Weights of a small GPT-style language model, trained from scratch on English Wikipedia.
Size: MLP 2048 tanh GELU, vocabulary 14254, 58.3M parameters.
Architecture: LayerNorm before each block, biases.
MLP neurons of a small language model. Each row is named by its layer, matrix (up: input weights) and neuron, and shows model dimensions 240-367. Each number is 128 + 24 x the weight over its row's rms, rounded and kept within 0 to 255. Numbers have three digits each.
Before each neuron's rows, "fires after" lists the tokens most often just before its 100 highest values on Wikipedia text that the model never trained on.

fires after: "3", "2", "7", "5", "0", "8"
L9.up435:152150120108166171143122085152121152141107127115167096085107085148099149143125117111136129125108140124132111109123139136109097143137126134090130150082123094120128138133083123134103146126146120114115146119117116102173136124094168102128142131153120078127173138116133143085101138107143160125124123138157142088158163129097127131116121152122204156117111113107164165088077156084131129214144

fires after: "9", " the", "0", "In", " in", "6"
L11.up1517:095090087128090125120134129121125113098155139081120150111124120120167105131145164072132107149134151146100131144100180167113114107166179125118151092132139104143145114106141133137094092124127111172113153153128128144162143152134155113121152115097151150158144107120101144128105133126109137123171118096119089113122162134143143190108145155136120121158095132137171179155111128121155118181098

fires after: " (", " F", "F", " O", " f", "O"
L9.up447:139125156159168153134097124161165132152155142153181149157102166164108156120138120102102129131162148144159188086130106132105143115125133136164144145161130107150114132128132125117138126146131110164116141139098133147116112137144120177133141131168098122077138117144086132166104079134099148149170132118152120140159153103111111151129156114169156120127104149161156145121092084123141096102155

fires after: " |", "|"
L11.up1008:088117131097132118148149106134111168151085077147098156070106114102148117112109142139090097148158139105136142171124100148059147104134139155110097178126144122143113121106140130114092119079122107088130128129126163156101111130139077100127150134128109135153095099089156137117171124151145151116145134160118130094114142112132107119148123085186129104117161121158107167118136131164109146126081

fires after: " the", " The"
L9.up369:101116152140142130137107140135139157143121185115132122121121125109162127076129164114092104163160127091145125124134104122145112174133152148099147127125150114153123103147103127126120115126124103122138083151124125142133128155114144080113135115136164130105108130144126155115135115104136159151170131128156084114118093122114061185170116065166154107105073118142140154115132119155145119148103

fires after: " in", " to", " of", " at", " \""
L9.up42:084116089126108111147119147126109103150141116113127125163136140085140145108105123081116113114181135170110132141113131138138125132159130132137127138158155184131121122111205115086149163124136127092132135111098136173117099093146122124140116169130147123120082143125121143118183112142152147111158167124109156103135070121145119143101146126093141088111157144145139118107124096107110150161126

fires after: " |", " /", ";"
L9.up1699:128105122157098134150110141094107124111157122111088098160152128099134156137160153121162111118137151141144102094091144094170129111123130119123069142090131104109086111107131111156116136138138167158107087157117149136141121118118104140124144124137112113094134104119109149098117143126150159091154174185095126101155116075058135135094174130135158161120119143114147088114137150141175146126092

fires after: " ", " (", " in", "–", " the"
L9.up1071:141155092120121054127148140121116131171154113125112127131104114114138109101120131148172138130111164134148127085138152103159155164125102123094127150154118133147172154124148107104093153133125117140111137126134130142117088142104146126180136144147138132125109112108093158106135098109094135138142145101101132124183093122108157114102124104110140144134122080115148137095148084110105137105100

fires after: "9"
L9.up1144:138126101146164098155110097141112137122130159107145121104091111121160140119175152109114145155108115069155172112130165081118125156161109125121102133159146111126074126133153143152148145167096145131124114164140094100153103142068105148060148142112126124141136122136089140106123126114144127121109144039199113119090109135182142111104157140141112175110128135116131143180129124094134113127138

fires after: "2"
L11.up579:095121144118104162126134187108093078109118117124127123117119090125114097084119096130158054140093121164135147080091104162110103083120097095141082131123164172136095127109145093107130153141108118132094145156099128080144148122173156101128160131142113133116127116102130111091100120140087098141108145105146130098105114139100135122114099128164153136097128136128136127094137111145128143123137

fires after: " |", ";", " "
L11.up1712:138118141090163141121216115105140140159141101086138157143103156121120120126150129142107125148101162132125105104106136121118126131136122139085145136119132115156091105108101087151114127171148135180151129126095104106140105147137094149142128133135123101132149145127177139128110126106084120117116117147134142126109150129077159137136131087154154103069106117110129142124103134131121163138122

fires after: " |", " Candidate", " Ref"
L11.up1569:121128151155194160192169126124101147154133122093163133099157085104101137098146094141130121123125121144127138114128109105151140111107143142114120093171132122121087134090090115128168177122102127109144137169127115104144123104149095142158110103137158125113128082147128142155132136181127172123139100136113113156140142149135122109117166178156137130119108115136135153137162095141088125119116

fires after: " ", " the"
L11.up1158:174141173133133123081152157147106121137130152084110111139098124088149144160193116134123110106136113100133128135146088146096092125131159144138097133130119134145090158068134111119115117135158123129095119125115124108130131170088135134094125135104118156148109132125157095158152138117151069190149150138131094166109118114146137119083133132114086133100098083090132182136165123138090130128107

fires after: "2"
L11.up1537:111129134146097113086113105123134093149157119078148128137161134078091138141126176128136124137106091157100155135139151148109164172123085117108103126110130138136115099106117145102154127115141143104122134132134102145147162137110145102097088133139129142120074117147135092110157115113150144134151140129110130120128090123177143152116143121119131105099127142123149118161100165147140145144140

fires after: " |", ",", " on", " /", ":"
L9.up409:150099100106131133161151140114122162143148168133106159131116105116065139133128118133114116140112122124104130140103109123127084181083157122119095178130122091111139125116131119151146145122154146133111120139164118084139121111152168131086162102191130097155098140139113136098142129141157090110122149187101121150117137154138080126095106108113149161097094133162148127122146100110117128127149

fires after: " ", " ("
L11.up1686:076151160161178148138164144170171127134152168151141112139110106134109109122106154102136133093123071154153094133172139164114152137186104138078120108115128139156090139114111139119099104124127135140110125126116135118094080121123049107133100117119102134155109151076128175145166138094135107140173075125126138138128147140145100158162171149140130108141139138135118141099139141132156109101096

fires after: " ", " (", "0", " the"
L9.up146:127128147109140125133144115103175161166112149102159165141108112093112151129099089107123153108111127105108115124103124090116152148135066170107111124144126171117125144196134132115159129142105151137072142124120160134106107127114148165142155141138104166123115119104143132118091142129142089110138154153138126135083129171136138119156150097105113128179087125146138156099131111121124137119138